{"hidden_size": 256, "num_key_value_heads": 2, "rope_fraction": 0.25, "tie_word_embeddings": false, "parallel_block": false, "optimizer": "adamw", "beta2": 0.98, "train_tokens": 324800000, "max_steps": 9913}
MLP neurons of a small language model. Each row is named by its layer, matrix (down: output weights) and neuron, and shows model dimensions 0-95. Each number is 128 + 24 x the weight over its row's rms, rounded and kept within 0 to 255. Numbers have three digits each.
After each neuron's rows is what it responds to, as a language model described it from the Wikipedia text at the highest values.

L3.down1003:145144137082159144157150140151117114110111077122144111115184126180137141110133105109104148128168104125143140098126096109127145121146126154157111164149097089126120150158121174148180134115139109126136180167148152116158123163187142137131128139092126181097124147117118105099142145125128103076
Pieces of kinship nouns, usually mid-word, such as ther in brother, oy in boyfriend, d in daughter, son, child; also weaker hits on be and other word fragments.

L2.down141:133114136125103112093145146124114167105114139109099155134087106135128132127148143145119129167125155123082103088116173146151124138150123124176083162055176123134142116116131128149132140169128062126129139073102149138119123117126165117128130101130098160157150163137141120132091115151123157106
Mostly at or @ just before a venue, opponent or age (@ Utah, Operational at the National Museum, at 17), plus mid-word pieces in table and infobox cells (Sc-ore, F-amily, L-ower).

L2.down998:144124132076132091135114168180108101122108145138097141147152103110151112104122123100081119143186129153115142151165080166117127125101104109113107167124137114160137094125089085138147141118140110159139084116125083172102138162159139161078103152085166133113158093143158106133119118119120123128
Word piece right after a capital initial in names and table or list entries, such as C-rew, And-rew, Agg-ies, B-res-h.

L4.down790:096131088105148112156122143123158158157164097148151108179128105132131153125146138116116141103120112134112096185135135123125117106169176122116096126142112156148157139139087173117193167130099113133134106129139129168124115141119109109103143126085105123105103111123127127106127115164154129120
Second word-piece after a short opening fragment like In, re, ex (Into, rear, reached, examining), and prepositions after verbs or nouns (at, off, on).

L3.down578:151158105118118111159129165158097136142132088141149092155122135160097071152143151154133134133172105112093123096107137087099165167111124153058138155160134118095144178144117162150139163108110120136106132179141117123156148102190141096102124146120167133154107151139105131145127089152145144111
Commas (sometimes but, and, or an opening parenthesis) that continue a sentence or list, often inside quotations, e.g. "sharp, and", "dishwasher, bouncer".

L3.down118:109161124127175137142110141163097115151168187121105074117127089137112137159112171170098155156113104164120130155115164121102138166125156119101082141163136113183127123115093092133104141164169139116142103099139100130131127106110099162119123146178119102121145092161100111159130118124119114162
The word "the" or "The", strongest inside quoted titles of episodes, songs or works ("The Vasectomy", "Part the Dark Again"), weaker in ordinary prose.

L4.down160:141115118131118121113136241184134123121122144172119139143142140108145135128130163152144138097094119078083071088103131127143142156102142111143126148083160159147115116100151120108140118103138093118121095136141181107133158126117118096115134092151115120092135143166110164131161142126128159093
Words that open a new clause right after a comma or semicolon, mostly and, plus he, which, who, they, or.

L4.down871:144135162132122102087104144105140089119139117137156095080147097124140144150077119113160165122180171119132126119127183132113120128141128149135066133152110153137126128165093117137151149120141073092133106149155084104100133098124116137125096105116117160157112114148181137151140150097125182100
Periods right after a capital letter or short abbreviation, as in St., Dr., Ph.D., P. Subramaniam; weaker on the second piece after a capital (J-ac-queline).

L4.down18:167121153123105135135101095107134144117126158130129173095114133098159136101107115135109136109118122101172138184127127119132134160140090124145094158147137136117157160137132160129114113142088139098115107144122175133125120093139178109171124118139135113105094141124087083143117119119145150117
Second word pieces following a short initial fragment within longer words, such as ess in vessels/message, and in scandal, ang in Triangle.

L3.down284:141124154149108123137128103119115106126136163099166084110125114108118177165121103150123140145184152124147108101129165124100086128136140177148110107105127125101126109138126138121160131184109130154126173130102101154156148095113174161144101131121093152120130080166130099170092121094129140118
The token right after a lone capital letter: periods in initials and abbreviations (U.S., N.Y., Harry N. Abrams), plus the next piece of split words (Cal-ed-onia, O-ld-ham, Sw-ed-en).

L3.down601:145134113170118111114094102052114104108133103135131151108129157120171154113123131148102115112113082185137169173096093120097103109088095113100162119156119141165111112139148091097148139144139126137072140154139144121138110115142082110135104138126153132110179139165174122119147124111109159132
Second word piece right after a one- or two-letter opening piece in a split word, often names, e.g. J-ess-ica, gu-it-ar, t-it-les.

L2.down457:111100115113152100115146179221075131130113180164110171138140130103067114126151127099140145113102129146150122132154142162118114118140097134147124114107128118125146120083169129138109105135111148176093127130127151111138135144127112144101130121122108145147122127166137106082173169126167124125
The article "the"/"The" near the start of a sentence, mostly after an opening preposition (In the 1970s, During the renovation) or a full stop (The song…).

L2.down133:133107174144145144140111146099106110113152161163152113122184118112109117160060143104153124123134089153113148109180131137141149158143106119138100103168149140123105125116124113143149114073135170123132134116129100088155123168128129141159150124135144128116083143111119128132097150123139156144
Word-internal pieces that continue a split word, such as ist in Distribution or characteristic, med in premeditated, and ed endings, often in == headings.

L2.down511:156138086149116132098138195159151102149111143129099106136097102114172096162139117124100104115155150136111101135137139132125150145088144102164137173115149137129149129149145117129088100070078098107100136108126148155115104146144176098125105095083160159129172124088160154135105151138084105158
Fires on the opening fragment of a longer word, mostly "re"/"Re" as in re-view, Re-volution, re-verse, plus "Ch" (Chicago, Chris) and "He".

L4.down539:153131128135106123104142116141080117136154131121144171141147156147118133130095110169115139136104086109102124147139116173112137129121141107087166131118113100179155144164105089117117108119117083150104095099150129120100136137142107187104178092117178141148151138105141141120119155136133156122
Determiners or possessives opening a verb's direct object, right after a past or -ing verb, e.g. praised the, hides his, sold the.

L2.down874:077108163144148162130134121077143124115109118133159122095143159079109137110149134090149132150098105134110119090121164115126152127162137114150119104119124115132128132117094144178128148133132153112138156120141106142135145106171157146137143104115137093131108142097094127093164135116129106112
Nouns for relatives, chiefly "family" after a possessive, plus split kin-word endings like par-ents, f-ather, w-ife, h-us-band; weaker on endings like stud-ents, pain-ters.

L4.down485:120179107108123126182131179159131085114164091128142133140139125110123080174099117100145146148140156092142142116126108104100117149122106140138144171139163094136160135126122143125121145073103133137103137135115108132155133134158093108115115117098173115143174106106131125129147127188118150134
Commas closing an introductory or subordinate phrase before the main clause, e.g. "In such areas," "Born in France,"; also question marks ending quoted questions and table pipes.

L2.down769:136154142126141154095113071126156089153152194101121114159109109153161136185124147156112140102088152208153152132105145121131127135097154123164086138096118127122129122148099127118130128096125156165112177097089136126155153140156100159101118148133096110114105105128110129148115087100121108123
Second pieces completing a split word, mostly the first word of a line, heading or table cell (Side, Race, Bronze, Retired, Soundtrack), plus blank newlines before sections.

L3.down991:140089121096157175128137131135099099161141128145138145132104114122160141130115155135168108086091130159121102151121157096138112089111133146149095132105123132160152104163163120140138119170092111123185148108182169129109118085105092121115105098121107155132144163153147106156122149164125154094
Second digit of two-digit numbers in tables, scores and statistics (4|2, 6|5, 5|8), plus word-opening pieces such as prov in provides/proved, prom, ind.

L4.down365:101117121153129120152112122095139095151091101184109125108173103156127120136153106090098115117112105105151100108145154094158172120115113137146145161173126138129125130118122110092131168091130164091100168134157104123147082149108155145088154089100162119108105136146122133146157134100148109170
Short second word-pieces that follow a one- or two-letter opening piece and continue a common word, such as bro-ther, st-ol-en, w-ife, n-ap-alm, d-ro-ve.

L4.down992:111130161146128117153166097139117136082090108174136142142113101118184106118148136146152100117108126106132152155110094089102178162135105158180165113083138169158148130117142087116113142157151167098116107114157134156113148057142142077119130131115156125130128132133149115152114130105170189081
Word-internal pieces right after a short opening fragment, often b, d, Br or add, as in b-est, Br-ist-ol, add-ition; also colons after Born/Died.

L2.down441:124134122129101132119141131124152174165152151178132089126144092142158113139111101133104138098115102120132152107104135121146135119095147134118148155121181092108147117086129084147125166132120164113095160086124131125136109110172124111116116091151162131142123141149108149162150142139073125141
Commas of all kinds, strongest as digit-group separators in table numbers (40,000; 5,767), also in dates, lists, and after introductory phrases.

L3.down156:128138158070137124110091125151135140121137109125145180114137135144077090159138140119117102118167158106097086123150143115139141141122114161104121150099153166154154134120154107119149105146106112107132108137084129136127077124165144109119111146118136120087115133158124115111150105133106152103
Word-internal piece right after an opening letter or syllable, mostly "ist" in Distribution, Distinguished, Ministry, existence; also oard, ust, ict.

L2.down332:120112154155128125105135121148081180126085151087144135128148136154161121156091127099128086137135164145106139122125119114110137091128126096111153152128133138117140149126060163093167122082117112148143130115125107155125124118133155141141118148118153145119115106162130102108139147125131103125
Closing punctuation that ends a sentence or a table cell, mostly periods before a new sentence or line, and pipe separators after a long cell (qualification notes, tennis player names).

L3.down970:104139150138143141171139165154092146127143161118130100110137145155119136112140124110155150131159119133106119120147123118176102123141169153133106145106114130153076118116127150140117133146152114121108168108160109113089110125114150136115136130089137112142153160183109179115077131160112138114
The prepositions at and in (also @ in sports game tables) introducing places, venues, institutions or times, e.g. recorded at, while at Maryland, arrested in England.

L2.down52:113158091170146138131162106117100113105104139140110145124128141130172139160140140094098135132121153162142145117105112129115116127134120154158108108124148131113103103138127163080160158146058103086144110167116119153128116113136078138126136118131098119100115087135176158124109164138171130135
Second or later digit pieces of multi-digit numbers in wiki table cells (league standings, episode lists, votes), e.g. 6'3', 4'1', 30'3'.

L3.down109:111122140119119116160114150147116129119119139139147103131172161140132123117111121141092134116110119108138144143124167113155102158140120125129115135121125153114151155126155137102151167110167122107145093121155130138096142109195145086118127129121103198119157130095101134106095154174117132150
Coordinating and linking words (and, comma, to, by) that directly follow a proper name, number or item, mostly in lists or ranges: between X and Y, from Hill Bay to, 4th and 1.

L4.down465:141114143130135150148143173116122121124081107139160141134139157143126148149126123102163114131113138124150117160115147151129148148122124191124146138166094124171114121135157121108166112088112143120096163159129122099189125126149163083089148143143138099164111113185117152149135111158113160149
Fires on "and", "or" or a comma right after a past participle or verb, before a second coordinated item, e.g. produced and, injured or, burned and.

L2.down263:165145119159114155112165147188130117128129099141108132119135091156139121102140135121141126090167161126162107112129149127144119138136111108124138168134137142123150121122117099123152135095122081139138120141115119146149109098095113144135127124142150165128141128138134126116121176088144118155
Closing parentheses that end a parenthetical aside, often fused with a comma, period or semicolon, as in "(IUCN)." or "(1999),"; sometimes closing quotes or sentence-final periods.

L3.down13:070126141156142132153133129111110080122131118112107142110130104095138130163098103144135070147102131124123124090100156113131095137098098146142139101142081139108092157157112120121160156147097148118117129127162121174110121130123135127103112124140128147165133112092124113110127186106128113134
Prepositions and conjunctions setting time order, such as before, after, during, until, following, and when, plus time words like Date column headers, round, season.

L2.down662:172113146158103169118089110152116123119110143097108099117181146142170105158094139134118155105196117129163152128137131139120133167128131150130121066110116124141104150162104141120167121127099155141102149146110097182126129148161126119084117156067130117126143166146117131136116162097147141137
The word and, plus some commas and to, joining two endpoints after between (between 2005 and 2009), or the last item of a list (Handguns, and Beartooth).

L4.down633:108127108113114114125122143135128149106120097160087111104119147099118108137111124123107086132124153134161135175125127129136115143120121117087135114141123117141147105134103122117122115115114104122178128159178139086133111065112130105115134125184115104134116118150146114115134166089131105105
Short word-piece right after a capital-letter start piece, mostly inside proper names, often in tables: L-ew, Leed-s, W-ins.

L2.down27:088099113122109123153086123195146124130149091109163167137195082123086129133122185134167122148116112138153140158135158126132112063082096056119151127116068133157090111151121156133120150139115113118094109156140081131133118086097143098124124146107099143115092160120155137096149121101136100131
Words after a comma or clause that link events in time in biographical and historical prose, e.g. following, before, until, later, during, after; sometimes part, also, its, or st-/const- word starts.

L3.down772:195143105102167145130138168128107150136169137141115132134134128122164121127095126104153109112088093145144145134127112176108145107070100142084139133148112116145134082098139120139136111121089115154078113147117127099117118123169122131138098139124141159103098112117133077109121141121115092151
Final word pieces ending in -s (us, its, ens, ings, ards) that complete a name or word, mostly inside tables, rosters and lists, e.g. Owusu, Billiards, Credits.